config.yaml
hidden_size: 224
num_key_value_heads: 5
head_dim: 64
vocab_size: 2048
rope_fraction: 1.0
parallel_block: false
init: "normal"
init_std_o: 0.0
optimizer: "muon_variant"
lr_head: 0.00528
final_lr_fraction: 0.03
doc_mask: true
train_tokens: 212200000
dataset: "wikipedia_en"
MLP neurons of a small language model. Each row is named by its layer, matrix (down: output weights) and neuron, and shows model dimensions 0-127. Each number is 128 + 24 x the weight over its row's rms, rounded and kept within 0 to 255. A neuron's up and down rows have the sign that makes its largest values positive.
A block is one neuron, or neurons of one layer that tend to fire together. Before each block is what it responds to, as a language model described it from the Wikipedia text at the highest values.

Description: Verb endings before prepositions. Main verbs or their final pieces (-ed, -s, -ing) right before a preposition, mostly in biographies: played for, work-ed as, compet-ed in.
L5.down213 [152 127 113 106 138 123  75 168 132 163 183 165 157 141 142 104 112 150 139 125 132  88 166 122 139 110 117 143 153 164  87 114  94 160 132  98 135 103  95 146 126 156 147 149 173  97 125 182 118 139 138 138  89  65 133 131 159 112 136 161  98 131  88 135 113 129 152 129 175 105 156 109 154 107 147  82 137 130 120 131  94  79 130 112  88 151  98 113 143 113 120 101 100 150 114 142 107 136 102 110 120 107 125 150 133 137 106 123 139 110 159 136 145 111 109 146 118 118 157 162 167 139 149  85 143 111  89 137]
L5.down243 [119 119  83 160 128 119 152 148 116 109 179 143 150 138 132 131 114 145 119 125 118 153 117 146 132 118 143 136 119 157 159 141 119 130 124 179  90  69 138 132 131 133 145 154 158 132 116 135 133 111 115 137 210 179 138 141 124 111  99 143 121 164 118 144 182 132 122 146 122 169 116 132  99 140 136 125 124 141 124 134 100 111 137  87 123 134 134 110 113 106 122 132 157 100 121 102 112 135 238  93  88 143  66 146 128 127 107 154 111 124 113 143 119 130 142 192 156 161 160 115 134 132 156  89 149 165 112 161]
L5.down247 [170 158 124 152  88 159 156 186 119 115 154 119 117 144 157 123 131 109 158 176 109 141 126 114 125 157 139 156 132  53  92 147 138 147 142 129 112 166 112 100 126  84 124  87 123 126 159 127  96 138  73 138  90 150 110 163 152 133 138 183 153  97 133 114  98 133 116 172 155 123 125 143 121 122 191 109 157 154 120 159 157 109 126 117 137  98 107 126 166  97  91 118 121 154 139 134 136 114 190 115 132 163 102 121 140 130 153  97  71 207 149 144 110 146 129 142 183 164 124 112 121 142 132 122 107 143 137 122]
L5.down264 [141 162 107 102 184 112  68 122 137 137 117 144 148 129 136 152 111 116 139  98 108 123 141 147 121  40 139 159 148 127 129 141 103 107 139 127 106 161 152 132 130 196 120 113  78 147 117 154 160 117 139 130 154 152 138  77 134 132 121 133  99 138 167 101 144 130 176 167 135 170  93 145 135 129 104 118 165 122 150 160 113 108 109 112 162 103 150 171 124 107 131 107 100 173  88 124 107 197 138 130 136 129 118  98 162 107 136 139 138 124 144 123 125 127 113 153 114 107 121 172 123 133 167 106 114 122 121 129]
L5.down283 [ 87 152 129 105  58 114 136 114 111 121 142 138 157 158 150 157 152 122 105 124 126  98 135  78  95 133 130 135 128 104 134 110 159 162 124 119 108 162 134 110  79  96 124 106 147 128 151 163 138 137  99  85 125  82 177 149  93 142 122 136 119  94 115 101 127 122 186 130 151 139 137 137 128  94 139 123  89 131 107 177 101 108 142  87 111 191 119  96 129 130 131 119 144 147 112 139 131 114 186 110 121 154 157 108 134 152  91 145 113 137 114 113  96  59 125 155 123 127 108 144 136 157 127 103 145 126 134 119]
L5.down371 [125 143 135 145 138 105 125 126 115 139 161 127 126  98 155 126 105 150  90 140 109 138 147 129 144 154 134 136 169 113  88 141 144 121 110 114 110 110 122 143 157 151 123 123 153 127 100 132 146 122 113 109 133 131  78  86  87 111 145 145 141 120 118 148 156 154 173 185 128 120 169 152 144 142 151 125 134 139 130 166 130 129 128 109 162 137 112 105 130 159 117 108 131 178 102 137  98  95 106 178 141  95 136 150 132 170  95 157 104 129 121 119  77 160 103  77 147  95 158  96 170 101  63 108  88 107 117  71]
L5.down396 [161 148 103 140 119 138 132 110 122 119 111 142 142 144  88 104 152 141 101 119 126 113 160 159 141 126 125 128 125 142 103 138 131 112 126 131 117 106 133  89 132 151 151 100 116 162 106 154 137  91  97 158 124 113 117 109 122 102 111 180 136 133  50 128 119 128 151 149 134 176 129 101 129 102 114 169 139 108 124 112 137 154 121 175 129 135 125 125 151  95 159 115 147 172 103 140 125 154 149 103 146 153 104 118 148 128 146  94 128 119  79 146 126  90 161 133 123 102 113 128 136 158 143 113 177 126 149 125]
L5.down407 [ 88 122  70 137 112 120 106 138 147 132 116 104  93  89 176 111 128 129 101 109  75 143 126 112 126 111 110 134 122 130 187 120 130 120 104 127 128  63 155 126 107 116 150  97 130 135  90 155 162 138 129 162 122 163 143 113 101 104 106 164  66 163 117 148 154  97 141 163  91 146 127 112 131  97  99 119 117 112  90 128 137 122 129 155 129 140  82 137 114 123 160  70 128 141  98 117 135 126 129 137 127 117 141 126 136  93 122  80 141 165 111 110 127 125 159  79 141 157 151 156 154 136  84 106 168 125 107 148]

Description: Word-completing final pieces. Final subword tokens that finish a split word or year, often just before a comma or period, e.g. Wash-ing-ton, Hous-ing, 202-5.
L5.down2 [ 93 133 109 119 164 111 118 170 142 136 134 109  88 126 145 138 107 135 105 105 103 110 169 128 141 114 128 149 135 176 130 158 146 143 129 167 125 116 106 127  57 101 134 122 102  96 142 149 137 114 121 134 132 111 103 147 145 114 126 174  69 134 102 128 124 112 106 170 130 160 101 108 107 162  91 115 101 125 128 125 160 154 122 140 117 172 137 152 107 131 142 145  86  95 144 152 134 137 146  95  73 154 115 160 130 117 141 103 162 126 126 189 129 133 137 122 128 135 111 132 146 169 159 151 163 153 117 111]
L5.down26 [131 114 119 117 143 113 149 151 148 116  93 126  93 162 105 152 109 139  97 102 124 138 127 131 116 126 156 156  97 114 139 147 118 167 143 147  63 147 140 111  82 139  96 163 145 133 103 145 121 112 127 146 155 118 141 131 148 172 123 123 107 167 155 132  89 132 120  90 123  70 138 139 134  82 178 142 132 100 171 169 125  86 122 139 136 147 105 188 122 121 108 101 135 144 134 143  67 133 130 117 112 122 115 143 121 147 151 142 161  97 111 129 139 149 127 103 137 156 131 146 128 110 145 108 149 140 147 109]
L5.down70 [127 104 134 115 117 108 110 124 117 150  79 121 114 129 130 186 142 154 126 106 145 126 159 174 114 110 131 100 138 114 130 126 110 139 119 143 147 142  95  96 163 117 137 122  81 124  85 114 131 110  92 115 194 141 134 152 146 135 148  97 128  83 161  98  91 174 153 126 159 179 100 129 101 143 117 142 111 111 130  99 110 100 163  91 141 119 135 128 152 146 136 170  95 132 167 112 133  87 149 118 143 108 119 141 144 116 131 160 161 133 142 138  99 141 155 103 149 113 159 102 132 128 148 126 135 148 127 130]
L5.down81 [116  89  96 145 114 128 168 114 135 131 146  96 145 120 123 134 187  95 137 100 112  92 125 137 107 134 140 149 131 137 129 158 135 162 155 112 147 141  97 139 118 120 149 137 138 124 101 124 149 145 114 148 118 130 150 130 112 122 180 144 107 119 110 113  77 103 135 152 102 125 136 145 127 147 114  98  97 176  93  80 163 105 109 100 154 130 105 110 135 152 136 140 107 100 173 136 127 122 149 131 146 114 153 149 127 101 152  97 143  85 141 150 112 168 108 108 136 158 192 123 142 141 147 131 143 140 159 154]
L5.down203 [125 125 121 108 150 140  90 120 127 142 108 145  81  97 122 103 119 111 132  97 120 125  96 122 132 154 116 173 101 120  96 144  98 126  71 174 150 119 148 140  97 130  70 100 120 111 132 137 133 102  83 162 118 102 101 145  81 113 165 195 119 107  82 160 150 133 125 189 137 112 134 121 157 162 100 107 110 112 126 179 146 133 135 136 117 118 124 141 116 108 113 140 124 128 132 110 139 132 149 117 129 145 143 114 147 137 132 139  73 162 125 140  69 144 108 153 154 103 163 135 128 115 109  93 160  73 151 132]
L5.down277 [158 147 130 135 134 110  70 111 139 157  99 135 112  74 139 138 140 109 183  95 141 147 117 109 100 104 139 137 121 115 112 137 116 155 106 126 114 130 136  98 124 156 155 184 134 173 113 175 102 103 156 131 131 128 118 147 158 146 165  96 135 125 125  86 200 147 158 122 134 103 137 129 140 140 114 115 141 141 145 167  79 135 142 103 131 121 100 130 148 124 122 144 131 131 117 154 114  92 162 103 127 114 154 115 123 127 102 132 116 141 117 114  86 116 113  56 140 128 136 160 113 100 106 133 101 134  98 128]
L5.down294 [ 96 104 142 157 125 150 197 165 156 136  91 108 119 143 115 121 148  95 163 127 114 119 124 145 137 132 100 118 131 117 164 135 161 169 111  99  96 146 116 148 102 116 120 161 145 132 165 138 113 131 120 165 129 111 134  99 145 129 148 106 159 113 132 114 139 128 157  96 104 113 106 144 146 147 124 152 174 120 157 154 116 140 139 126 126 148 179  77 173 142 112 125  96 116 133 164 155  78 104 109 100 139 100 164 138 137 140 139 125 113 108 131 153 164 148 149 137 110 123 169 114 139 165 142 136 141 124 116]
L5.down441 [134 181 156 157 147 111 140 132 133 112 162 126 110 113 124 126 160 164 118  99 139 135 144 134 126 132 182 137 138 106 151 136 128 132 106 175 165 136 131 153 121 116 126 159  69 131  94 131 142 160  93 106 113 157 104  95 144 132 141 132 138 134 171 123 164 131 119 152 107 147 120 129 124 183 125  92 152 141 135 136 143 112 122 109  95 138  99 126 174 132 140 131 122  72 108 140 103  92 147 165 133  93 143 173 122 144 140  96 111 144 138 106  89 164 132 164 118 128 124 120 138 141 125 155 150 103 131 129]

Description: Verb-ending tokens. Final piece of a verb split into word parts, usually a light verb heading a phrase, such as tak-en over, br-ought, t-ake months, w-ent on.
L3.down49 [ 98 102  99  87 105 112 133 120 129 126 132  85  79  91 139 141 166 120 148  90 122 140 157 171 134 118 127 138 122 136 125 133 153 115 139 171 137 165 166 149  92 148 118 107 127 121 129 126 119 112 129 140 105 146 140 134 169 126 119 151 125 171 107 119 105 130 151 172 149 150 100  93 114 123 115 110 125 103 147 113 111 134  92 181 139 135 121 116 114 103  99 114  95 138 129 122  76 148 221  71 117 162 141 132 125 125 146 126  65 142 128 143 108 118 157 123 132 142  86 150 114 140 157 155 168 199 145 114]
L3.down383 [111 115 132 113 133 121 147 159 162 143 115 128 115 136  81 138 127 118 141 145  93 136 109 166 135 104 107 142 139 122 136 159 164 128 127 127 102 165 145 136 127 105 127 109 134 103 140 136 128 105 144 154  93 111 114 123 130 109 138 115 118 128 135 111 120 137 111 170 140 163 120 112 144 137 140 117  95  89 123 154 135 143 127 142 105 160 125 145 126 150 101  91 146 125 132 121 194 122 147  78 136 128  87 150 143 108 148  55 104 113 125 143 149 134 127  73  86 117 138 166 149 138 102 106 179 156 101 124]

Description: Main verb completions. Ends of main verbs, often an inflection suffix split from its stem, right before a preposition or object, e.g. play-s as, app-ear in, peak-ed at.
L7.down124 [160 127  93  86 174  77 114 129 128 129  79 138 122 150 117 150 144 163 163 129 131 137 126 132  87  87  97 117 102 119 132 125  97 132 154  66 159 119 106 109 127 168  86 118 120 121 139 127 174 223 150 103 128 107 107 125 141 148 122 173  75 106 131 138 135  89 131 119 165 132 153 114  87 117 127 141 156 110 131 167 128 118 139 131  98 149 171 148 144  95 119 149 130 100 143 147  91  95 169 167 104  87 136 137 119 111 121 138 149 145 108 142  96 162 139 153 145  89 143 150  80 127 154 142 161 158 107 125]
L7.down140 [139 150 136 106 130 136 123 120 139 129 126 102 101  94  91 139 159 100 158 133 107 128 140 139 169 152 146 141 148 104  97 159 158  74 162 137 135 102 146 117 110 126 106 142 118  75 133 127 125 122 129 148 148 146 109  86 128 123 120 134 122 110 133 120 138 146 115 163 144 140  54  65 128 150 112 119  92  89 127 164 140  72  89 117 127 133 125 130 108  99 144 119  89 145 178 140 147 134 178 126 134 134 133 124 133 160 155  96 198  96  89 132 124 119 115 131  94 136 112 135 149 168 122 130 139 126 113 144]
L7.down167 [126 155 151 134 137 121 142 132  96 108 126 112 154 108 163  99 115 139 125 136 111 157 165 145 129 118 105 112 141 121 142 126 124 121 114 129 139 138 184 167 136 115 108 127 175 127 108 170 182 122 142 161 153 138  99 106 140 116 153 120 133 114 109 124 130 143 142 121 146  94 134  93 129 112  91 124 141  97 161 155 159  78 128 181 168 121 119 105 111 144 117 100 124 138 113 158  57 130  93  88 142 108  94 115 128  96 129 138 157 133 104 145 117 117 122 134 186 116 114 157 157  88 152 109 107  82 138 141]
L7.down369 [136 120  96 163 125 137 134  90 110 145  92  77 128 156 151 154  92 130 117 151  95 141 126 147 118 129 147 143 135 152 130 102  85 147 143 103 135 149 152 126 148 158 113 142 128 143 165 141 149 143 127 132 133 178 130 128 147 175  77 137  97 114 111 132 161 100 110 123 140 119 131 100 150 130 152 151 109 104 105 112 160 154 142 138 140 105 123 134 101 114 135  70 131 108 134 126 107 113 154 130 108 143 158 111 129 151 122 132 121  99 129 134 140 114 104 168 140 166 186 186 101 102 127 160 130  90 119 134]

Description: Paragraph break tokens. Double line breaks ending a Wikipedia paragraph after a full stop, before a new paragraph or a == section == heading; weakly, modals like may, can.
L5.down6 [108  86  92 140 112 156 125 134 114 114  82 122 133 117 109 125  93 124  95 105 153 156 115 168 143  99  98 109 118 156 148 152 131 134  98 152 132 104  87 117 152 118 121  93 134 169  99 131 147 131  91 133 102  93 132 137 165 130 124 116 134 126  87 165 115 124  99 147 116 138 118 161  89 142 118 101 102 138 130 131 110 115 133 159 123 126 132 102 119 115 137 162 115 126 131 128 124 136 148  85 104 152 144 168 134  91 138 123 154 124 138 130 126 161 140 231 153  92 151 134 101 124 112 136 122 112  95  92]
L5.down7 [161  74 117 113 132 167  89 146 130 139  68 167 136  89 174 154 129 127 115 125 137 104 127 109 117 149 135 116 104 138 158 162 112 122 102 116 138 155 132 158 151 128 139 112 117 107 140 132 147 133 108 120 137 122 103 117 117 100 103 176 151 128 127  91  89 109 154 129  95 128  74 125 119 118 159 109 107 128 116 170 126 195 103 140 139 145 152 174 120 120 122 151 115 110 138 133 122 129 124 119 125 138 135  99 113 105 181 101 115 138 125 134 122 132 117 162  99 141 149 131 104 151 177  81 129  91 103 185]
L5.down54 [116 142 138  93 144 131 130 124 138 135 119 158 115 113 126 125 143 136 112 128 138 118 127 113 124 142 126 158 124 144 118 134 123 127 114 117 150 132 138 141 133  97 108 108 108 133 141 186  96 124 135 113 117 158 139 129 163 132 110 164 118 104 129 136 139 140 123 132 129 132 138 151 119 113 133  88 139 137 113 130 100 121 138 133 127 145 133 135 150 152 118 118 127 115 135 119 115 113 182 115 123 111 102 113 126 127 129 137 121 131 113 138 115 133 130 255 127 125  93 128 112  98 103 128 139 115 127 167]
L5.down186 [125 135 139 126 142 136 141 127 128 132 137 155 109 125 120 139 124  98 132 114 108 102  98 127 109 169 136 131 107 119 149 145 129 107 111 124 113 132 109 117 154 137  97  91 128 139 121 117 127 138 109 144 145 108 142 139 137 113 123 141 120 136 124 125 128 159 135 140 130  96 118 103 117 105 140  99 118 124 108 141 128 154 144 105 110 144 137 165 157 113 167 149 134 141 128 150 131 139 133 117 132 126 104 114 135 108 128 124 100 137 133 206  97 111 145 255 134  91 114 156 132 137 146 141 120 120 153 139]
L5.down232 [131 113  91 130 167 107 160 120 150 123 148 110 111 128 142 120 137 112 161 104 137 146 161  93 153 187 104 139 143 166 138 142 132 145 111 123  92 127  94 133  90 138 162 174 121 141 141 155 178 130 126 161 174 110 161 136 104 125 113 133 164  99 151 140 120 116 111 110 131 106 151 175 163 147 151 145  87 151 141 126 121  96 109 106 117 132  99 169 119 112 102 182 116 118 116 147 112 139 150 125 128 140 158 116 125 117 120 156 146 156 145 135 140 187 134 208  97 117 113 118 117 174 146 157 139 127 102 148]
L5.down312 [108 119 131 114 110 143 132 129 126 129  71 142 145 174 143 112 151 100 113 107 108 126 178 133  68 153 148 145 135 157 131 136 163 112 114 126 160 103 143  99 117 222 133 111 107 153 135 117 145 140 156 107 133 135  84 109 127 124 166 130 108 136  82 150 117 129 105 160 124 123 134  73 183 114 152 124  87 119 104 126  94 119  88 123 125 122 139 110 111 124 118 137 161 144 142 142 154 103 115 141 151 107 168 118 136 114 141 144 128 139 124 126 172 107 148 139 154 136  89 165 138  88 132 119 160 118 136 145]
L5.down378 [118 138 136 150 139 120 127 100 117 113 127 146 120 113 137 163 127 108 112 121 130 133 141 114 128 136 139 122 181 120 114 151 134 156 110 128 138 115 150 109 159 140  88 139 122 167 119 116 103 111 114 108 119 145 120 129 139 121  95 150 156 143 113 165 123 128 153 147 127 109 162 123 145 136 104 142 125 117 129 110 129 131 139 110 156 130 132  99 123 132 160 130 135 149 134 140 157 149 224 148 129 130 142 155 123 120 121 127 134 115 175 160 119  96 143 255 138 126 127 104 144  99 125 164  93 138 133 160]
L5.down383 [118 171  91 110 139 123 172 118 107 119 136 176 104 161 124  88 148 148 150  57 104 181 120 114 151 108 110 139 100 118 151 124 120 148 116 149 147 104 152 134 143 110 154  92 134 146 119 142 152 102 123 116 145 142 122 132 117 141 159 163 138 118 115 104 110 117 135 171 109 154 141 151  86 149 144 112 113 127 124 102 170 149 137 115 149  97 160 132 125 147 101 104 173 115  91 152 122 130 104 171 139 111 135 118 124 110 127 137 126 122 126 176 112 114 113 167 112 142 131 110 189 149 105 129 155 142 128  98]

Description: Mid-word "ing" in Washington. Middle word pieces, mostly "ing" inside Washington before a comma, as in Wash-ing-ton, Liaon-ing, tub-ing; sometimes other mid-word fragments.
L3.down249 [ 82 127 101 135 122 142 115 118 107 192 153 176  93  98 185 143  94 141  94  94 126 193  99 123  77 125 127 131 136 107 156 177 141 103 128  99 122 119  96 124 156 120 123 141 105 149 130 107 142  96  71 133  91 117  93 138 172 161 159 135 124 130 193 137 164 126 150  69 116 109 139 137 140 114 126  96 126 126 125 122 139 140 117 158 169 108 145 171 137 133 138 176 117 102 108 135 117 107 104  96 164 155 156 155 127 135 142 150 135 145 137 105 137 105 123 147 156 157 132  82 141 157 117 122 166 130 150 155]
L3.down407 [124 142 120 167 117 110 107 129 159 171 104 144  82 141 116 168  96 119 116 124 113 146 112 161  80 159 104  80 125 105 133  75 106 112 143  92 111 126 138 154 159 182 102 152 142 128 131 123 157 150 117 115 100 151 122 137 147 137 111 168 158 127 113 155 164 120 118 121 116  90 133 129 116 127 124 160 125  99 139 102  79 113 116 120 148 162 154 132 130 136 115 127 128  97 155 129 118 123 159 128 122 126 157 112 122 120 115 130 144 174 130 132  43 123 132  68 145 133 108 131  61 143 103 118  88 147 154 128]

Description: Word-final pieces before punctuation. Suffix or closing subword pieces that finish a split word right before a comma, period or colon, such as underwrit-ing, Found-ed, unsuc-cess-ful; also date numbers and "However" before a comma.
L7.down105 [ 90  93 142 121 112 118 147 164  96 120 119 203 140 133 149 128 169 129 113 141 135 129 134 140 137 157 149 160 114  94 152 173  98 125 139 141 123 136 139 124 115 145 146 121 100  85 101 147  91 147 139 136 135 112 119 178  98 136 131 138 154 128  98 139 182 150 141 120 107 105 146 115  90 100 123  97 117 135  99  89 153 151 157 168  88 151 132 114 152 146 108 110 117 119 108 120  99  89 127 144 135 135 147 149 115 163 154  65 131 134 120 143 139 156 122 125 192 169 142 142  99 127 145  57 157 108 131 100]
L7.down109 [121 137 128 160 148 151  97 143  89 118 111  76 132 123  99 128 130 119 117  95 135 167 133 131 110 108  89 116  93 130 152 134  86  87 110 128  93 135 181 121 130 131 108 119 145 127 149 129  80 137 132 129  70 160 116 123 144 140 162 102 197 106  92 152 115 136 118 131 134 138 110 131 137 116 155 156 166 111 122 148 107 104 164 129 150 135 125 101 194 120 139 135 127 146 135 143 127 125 106 111  98 128 126 131 137 137 149 151 146 108 157 122 114  78 176 141 172 128  97  83 168 140 130 123 133 156 131  78]
L7.down179 [133 157  97  94 144 136 131  96 115 147 123  43 122  98 118 158 145 133 149 128 110 138 138 122 133 159 123 148 150 123 148 142 107 131 128 126 150 149  93 144  93 110 134 142  77 114 107 110 132 120  74 144  84 135 113 148  80 119 208 112 114  91 123 140 126 110 125 158 126 161 114 138 134 138 145 118 130 140 127 127 131 159 177 114 127 139 132 138 131 154 150 114 124 107 108 120 142 103 135 126 149 192 132 144 170 145 107 138 148 143 150 112 171 147 173 183 111 163 179 132 120 132 136 101 173 130 176 138]
L7.down351 [ 89 112 122 138  99 149 129 112 140 138 123 129 156 109 141 148 111 137 144 125 102 122 161 126 109 139 162  99 127 151 173 123 145 121 123 150  82 147 104 125 130 111 116 133 143 133  95 174 117 151 132 105 155 181  93 152 151  97 114 152 120 137 113 138 126 138 128 149 100 160 120 161 102 165 167 126 102 143 119 129  89 120 114  98 157 140  87 142 132  85 116 133 113 110 140  79 110 113 113 111 119 140 104 109 157  93 147 152 118 147 127 120 174 130 103 195 154 142 111 122 143 149 151 111 123 136 131 125]